Part of a small language model's weights: 12 heads of 32, 5756 steps.
MLP neurons of a small language model. Each row is named by its layer, matrix (up: input weights) and neuron, and shows model dimensions 176-367. Each number is 500 + 50 x the weight over its row's rms, rounded and kept within 0 to 999. Numbers have three digits each.
After each neuron's rows, "fires after" lists the tokens most often just before its 100 highest values on Wikipedia text that the model never trained on.

L4.up1496:413476604492499467493543473506467512575481612476522604506543486501486550454522411523563467509441498518378452565480477523470488549400529437471519475559399553525520500474549486539378537526509550600416485538441549438520593574570529471626435608486551535510544540472502475451424459557581528553461453592586527452517562463521465502545467500578509454488430462455472456573581456510553408465532494388537581550482464473631481472445515527540585433488527473493508464398461528511486436428592510464557553520516501544472443488590528502457530555590489474500587483457519501420451528490548511454
fires after: "-", "ro", "f", "ille", "ill"

L4.up992:497472570595557543480546547469540510559495492581515487348542547468578449423490551473433527506563501411488432511479515529469527448491469538558537465546473414444525593546430470538529476467483533413480624492408517496551468527504520486520539531545414450433500534571386514485506448462460533526508422518511548503451534539541515497447457552517433451482526518457542515509524558470476526458483497571502529411461458524462450513579423489576581415483449554446399541505493596449460530431477489462530503512458595540583442492543579483543536456542541517558466550577514520542512529491564483451
fires after: " M", "95", " I", " m", "M"

L4.up1197:560576523414494568516579604460449535512546455533448451504407422481477532505549461409424511509512486415574507467489545570533555402543521626462443527500549378449499536458479471543410482631480501509494506521425531450541530536517466404463425465432503578487592563638563489528465453482395494523546530560524561520474505518513550527393496513419501483486552483413533473496588465425495486438479472542532481484518490490508559539495470452533469550490508469467474537528489455499452533508506516529527468611542534538492507502476475487546648460482511454574495461507530520487424518439530512467
fires after: " |", " W", " v", " go", " qu"

L4.up977:520570496490623427562450517563491538503564517554511467556547488549492522518566422523427450429597414433526449490467412503521510446581557447544504442440469484456361584498512444521505427542405521502580533496550541480493473549499517485537493542459441470472573542481485526572490466524495483512514573492483541458487413502480484565426449496475491535532429389405522444471527529496490478516527496596525574521487549527435602612535459497487536497458502448493442544433663528525499567427480475579450470489485493387460535473526421481504473553489479478460647564400515514490451546507521432501
fires after: " Ch", " H", " A", "M", " S", " N"

L4.up28:510445567505618560449515521475461624505510418486471497434478450562528529495563585507473446493475433503445478521463608544565473412550464522462532526545565485520400472470524396523451631558518578511516502545467489448539417476471530480550556460532419493502492567560510500528512499573410410449553468471505472545522441389542547468489536500523473512458532395539513459578457545551390583479581496443501530448416499431490408432503519503483487502581479507391542404460454577526478526604478468553450483421435415458461443545488454432537457466568425518466550508471522527470492443550478509502
fires after: " N", " n", " r", "6", " O", " U"

L4.up1192:491477551494585476516537485438430546607457545445430577525396448512463475511587535508536464494489511534461543626565547573507495509511423498536571459503467473411436518467583474492437485511520509464490521531489495463503477501467520571521535440504477498535589491521353456420457459444421514449599533505464398539531470557488473482559513519563388458390525485426583475578431523496470563491423575439581568489492503516498462509451519544533505439463485486457426469470586519489453543566602538416424451440531521464507514483471477497554556455519461517442556527416478531509540535477520511464
fires after: " m", " M", " d", " t", " ("

L7.up1348:486496538521543462519479519479595451418538486501545607471462417493485489543494481456467502591521528492566460437517583601587504514617430505515450564447536570505458468370478413520499499554513484431478491521479622637425457492519533468557434500540538500544603407503426419465475529476487409485497497390573496426530539539576502460495470487575530486576485542508487501552568528544436596464435533485571462534526474472570503517522485430495546485511434496459465570537458431518510517454542483535529502491564441471557475481493414574623492545529449455417600530481454562464519478452538564421
fires after: " ", " in"

L7.up1480:506496444526501473545526497520668441574526442492482503560409557577519459519477594501516445558595492506563545444535423460496394572488431490562547563451504428547524477518462466498511549546533475418508504436510548477434523527569556522570485528449538469418479568486439523466571515503549470524536539546520573480579578497541424609543439522577428618492563543441481501526533411518458482602426525488489479503556465474510654487514402541483455487480453425490547593457542435483490485496497489497532530567502508519482466479459465534531439517529474478490528485440437583556397488487510423410
fires after: ",", "ach", " University", " M", " S"

L3.up1000:488499586522413519472507468486379549459486549459437504455544433506583520516531429499453514430557459546530536497427489551594494452495496427469473527466497525468542507494516536628509489410487475438516554483533407548450420434478452555561541496525496487449480474506551556595664420530435462523498479466465535536492460510472486509432477488454509506536402419414489471522486550431398534417513424515512378430581526491534516444458499466529503428510475470545470546484573502498438540520552565429500503494509526546525464587426494479473639473503479495502484492431473502547514483524604526546
fires after: "\n\n", "\n", "F", "S", "-"

L4.up735:439515526458463553480547499492478432420532504439486482544584535445524556490503457440491506446552465513444490567475487493489403531422487498462487495535495488468474533520568473533443478514544569529536410467407477528465489469549488426551560480397483522398464564474549520529471495509526465575556446588519562376463593524598575492455456483525557533456503509501542443571492438487468488438535427483608505561479483567520486482482449406478476432497482423518561590487505501351473542501570488515504504529482497515599554541495558455518495436520569460506443463435511508471591606455576536519
fires after: " C", " Le", " F", " V", " Co", " Re"

L4.up1164:509466586483430523566541457573610427444420526481428528581580568548524525521537520556535466488522469546557522467586444397493502463496509451512514551474479522425478448468536485530560473526483494459568437390466530447450556404503501512514465546501445500545467490554433474485524497506573458516475477495486587470456643465559433538540451441528479528560380561500464422398472513494619469472513519424533495475562559479539534523466449467441498542564434591573497532573508506532471557501481442542646503540458499488535476603570502493462468463485446419468516489459569484463474578511525495567
fires after: " Con", " Democrat", " Can", "A", " I", " Al"

L4.up431:461534360542557462505456504463480504520523491487514608498446395587510482458492564512462461479459496444508551574525555639497416493464495464499531468509546490524553580406535466489527521457423534472475520418575467522411418563437501513470512554478439548586512456538428563544498501486604509517553500433510529498545430500520575545570465460427485515519575574455428464474565502450520483496509395552522527420440493437580541543498585460535557531519430521525507598459538446474435558585468579570612488491540504532499485539543462524557480514422485516560534419449453559497472464439493544493
fires after: "-", "\\", " D", "/", " S"

L4.up870:511517508497530519600519482438514432486529474552411444404529480513585591492532476487514503484491480541457615491439597459476518429570469544479566542483559546508512495383569536471534576504565565507454466479479542488538490482517507379545541509420512542496483518543447541510456475459523474515402469499578537487553475487499544480509352500450544562591501548504457516594581558578476483551462569548476459520505508487531434613568476512494542376499592429446598465440504470511437418451561537551429544502538509447515451572586456455530566457509471594441475490541442459600484533499488403452
fires after: " K", "K", "uk"

L4.up1510:493557433489451534457481447526563396454517539513525506542524527519562528536543464557497471520406546529530429584457447475566423470480565453476425501531515370520463575494573525478489512487498502477551532560487533457522416421460526472586485540491583549531601496468457532519508408493563436514447533578417516346455596468553516487539470485464506609501490552427469455466574439487485429524462454461506487518512460556542526442447527475455515469521548522540552503529570506461457577439488492521571457556538551445537500477499490602533500522532411379504551515582443548494420440535498507481
fires after: "\n", "\n\n", " Team", "ification", " in"

L7.up775:517552431529502588460558453528558505624491453583467518476488509487502523432598420513487493554531514545567496481488435554604448449450483499470459600500506508505430502562475501602550447561494476490518480437477449584508490513455455417516463440491563505593450461599526532538451419428466590549507504540490468491493530482503472587504442488474512529501574445503446538494529538649483441459539453483600415600484466483499468576605413485466529473457523487538484500467532437513529435555393604530603495497517483432472496504485516495489579536481515478475550521463630473419426510502454518364
fires after: " p", "v", " v", " qu", " app", " l"

L7.up90:508500460509538473494487513425452553459462413539492522517550426466420497430520476528471512468451553495371667453574496537473513605549541517560455433547568406468499468495508386491568513465450509565544508466607484512472581522465482471531548586623418493463472552458475494468512465507590503512541467478556490553540463481470498426489508519511419458510520494464637482539568485439540530483519494518442566429501446553593565560440446505551605508490538570520495613484533566539509570538555469498519519552544538485576542532412428432566510598546479520601429500453556467505484524519485482561
fires after: " E", " O", " d", "he", "-", " D"

L3.up1440:502481498451518473521610515466546528498498616421485490514449495574431524442589453426464612497570484607449532527385568485575465497496503520535416639397468466410491510477468532506482482593493583493524490456568482525428444483506461524508440435537435452456501515537496587566535520458456484487545564433469592496550442527558461542442393495477499529494510469537570491565556570493533541524555485522477463572496479346517585548489472429548427534513492451483531567454480454436562527522560569550593428531459540500440406576494503451463569469493522492518429500485601529509492575493521478501
fires after: "==", " ===", "===", " =="

L4.up381:523459547555575521517540508495545494385462521463486475513554396575444582453507488497466469511517602351479535459513574425460411478559501461542496574524492542444496447441565484563501491441423409518524530446481566490494555407553487478508567554441395445505517495512466547479444499501641510453519478495417482410555565574484421488570499515442388492478476564512465474545486573512525521514538489528430487531547543551485430518454523561505433452468478519454427545450438407521560546471552425547513444491397451523485481545399482464428451509603427519414456465478487483578492520559451459489
fires after: " Geor", " I", " Ar", " A", " Al"

L3.up667:568566547506493410422553506537387467574559462511490558471479333530466511420559421407520446452504428532493472535516507504458524483500484540459415573529559526525516481439506513432393471405533530564450531556585569592495416457393487563469457565448471410526493541567499506519512495408492473512430440466469530523479514492509466504524492454408452497491435530482572548415500375452481480443466558551498554452495513470542487458479510489543513368465570459485388409515431519563438546512623561549423439441578625538431474450560489525537476515447506525486513527489518524497557487469420499433
fires after: " ", "\n", " The", " the"

L4.up1371:519437467561533512451500494527528494447519416502517553466477408530510475447461512411451539533601512416488513550612472496379412485611447481512477458618410483451521480539516529527466490468534506541570547459535462454512496407491513538601546493517478443425590548517525508487515462477454490487514485520487526448527528451501529511517499523493467588547539425416580541544554409484480551480452419548490528546476562561522550556504492396525438553507477471466473552517535446552411473421526497636542494510517482540525623554507510481579485509570522482493481573352560451451605582550548513544
fires after: " Geor", " was", " L", " Ar", "ber", " Le"

L4.up433:388463439456553505475527541534462498413482465505582490565473491483474531503544443439501482535546594443478477453409558512534483523444527437524447467483466460495575477481491496562555586537553533437429427545476475523486461576518461519474464450531519513573491479445504551535541539484514502472448564540516504632504403443513517508463506422525413482468519557435418470531465597471535600483521563558455490577482387439475569525533528480457545525386428460537446439418516528522461403513484456536508410497450511527544511577477456541455375570493520475483547378431499528466457542463489529586
fires after: " s", " d", " ar", " r"

L4.up262:472420561491462515466560448536452479441507500386457521517488493503553537470567569426472542449590526489518517478481389459547486546503543461467348452487422538531502518501475519514509482499517428567583403507482576486487520540434471593641535396463467436455446574498493514556558439495428476588588484470529546501500502410545496541518392412436517609462445474526486429512551466500565553558561502454587465510468527441439462583503468455513539487440456478586519485541481575515456585520551448622548520480500501462463435601469580450558540545579626511560428491444537467487507466566604513490
fires after: "A", "==", "===", ")."

L3.up664:568627382577541515477416502528552494557572511627458487529546485492455538540478563420470544512553605491349572512476531499538382461466567512517544459497555577522463449548551478577556447487400560458533521557543481545479531571511555504525488474400533461506463472436359472466452507437571493539521605585516523475456559521490547534439461447492487496541538486516394576553525537580507536590559541508498537449522513482454472486490480392456480418547546599468568526495531458519534447447415542447534450561509437470490471478458509422496462453499475503495470543453549569471415427398516540462
fires after: " of", " \"", " in", "-", " to", " s"

L4.up1170:455509579516436497476587582513594552462510548479459419520499546520521513501468451546476548478500388467496428512428504539463531583523518536465543472550486521561506552523422511521483540447596502489489582445510515456344504494586529463446417474504489435447480516528598518415479492559540479403478509559565580508479472578544540486515472483409540551575467499510449455446554458553530561453510504559412512532595519583471538468473514458423494540517504421577487516467553449524508429478535456497533498453418496484451520400458474454538446508551508529482523452494633463497449457443536462603
fires after: " ", "94", "9", "98", " Air", "96"

L3.up640:432411494438551479483432429455521543508534524559478443604528605463535472478527456473450482477542503462340522560548549522552429587518496427464473539530535538501474502470490557552504547482501434510447428533494504560597584520564567444447419499478481436501498586533488489505524539513526429548485480522535467553507434481490435510404381623485529491474459509492489513462480517529561464566496523494454407504507515463504421443590424465447443537547563472417509423541611471485466507524554572413513500498450507544405486530543493454472456500559445519509470472424454454492432437516460500462
fires after: " s", " cont", " in", " \"", " th", " ex"

L4.up1281:533531571467488508593518526524448506449543572502538455515508437503573599493534486483431496447509507526503531486445557429524489485469549451490436488480399462514609573501417425570466477406497462595508495399389493538509444435472509506526494499541437481520476369438404511537507474445467425480498506540507502544496479536576600511554529457470424600529450486495410492499555568515559518498561480453538357514405483519479534427486491491384503510501453506555434475525578508524425502477513475643514430481477542473564552538539595535590517570437479404470525460541542500503464537448554436488
fires after: " N", " C", " Ad", " S", "C", " V"

L7.up239:510515458418574457455514455566597514436508457527471479471515468464541490516583410516450523544439564504381469494565570563459487463485483410480513513592600528507423549447569508504600534443509493515518481478556513448531500523572563535502416505567460516506569557588417522482473534389585449530441529524481578537548559467555502500482437484494472377528499446476510397396513443517494518562501559491462503586531490508575489507473471462385502529499557463491545555454520542495552577495465509481417435546566542572483528610463426599566489502464493501518570507431471568496518480549471390511
fires after: " K", " a", "k", " D", " A", " G"

L7.up1043:385485516514568486540418534396533616447486490446517411576558518463458485459504544465509509517442559545530454591520512474526433470586393545625448557517477408472588445531535524445498507497540566464493542454518452477528472498575486543554474492524503474432601420420458510442534494504458511467509476633511546462454488388602538532508452455513503504465490467468558505565517516514508419540494499511503555490423526592544534488475509553460435552541462350472478590490517436434570557425565516486497431621541515567483459449393380455533490492557494499526561500545511460530548496507544535505
fires after: " M", " m", " H", " Be", "m"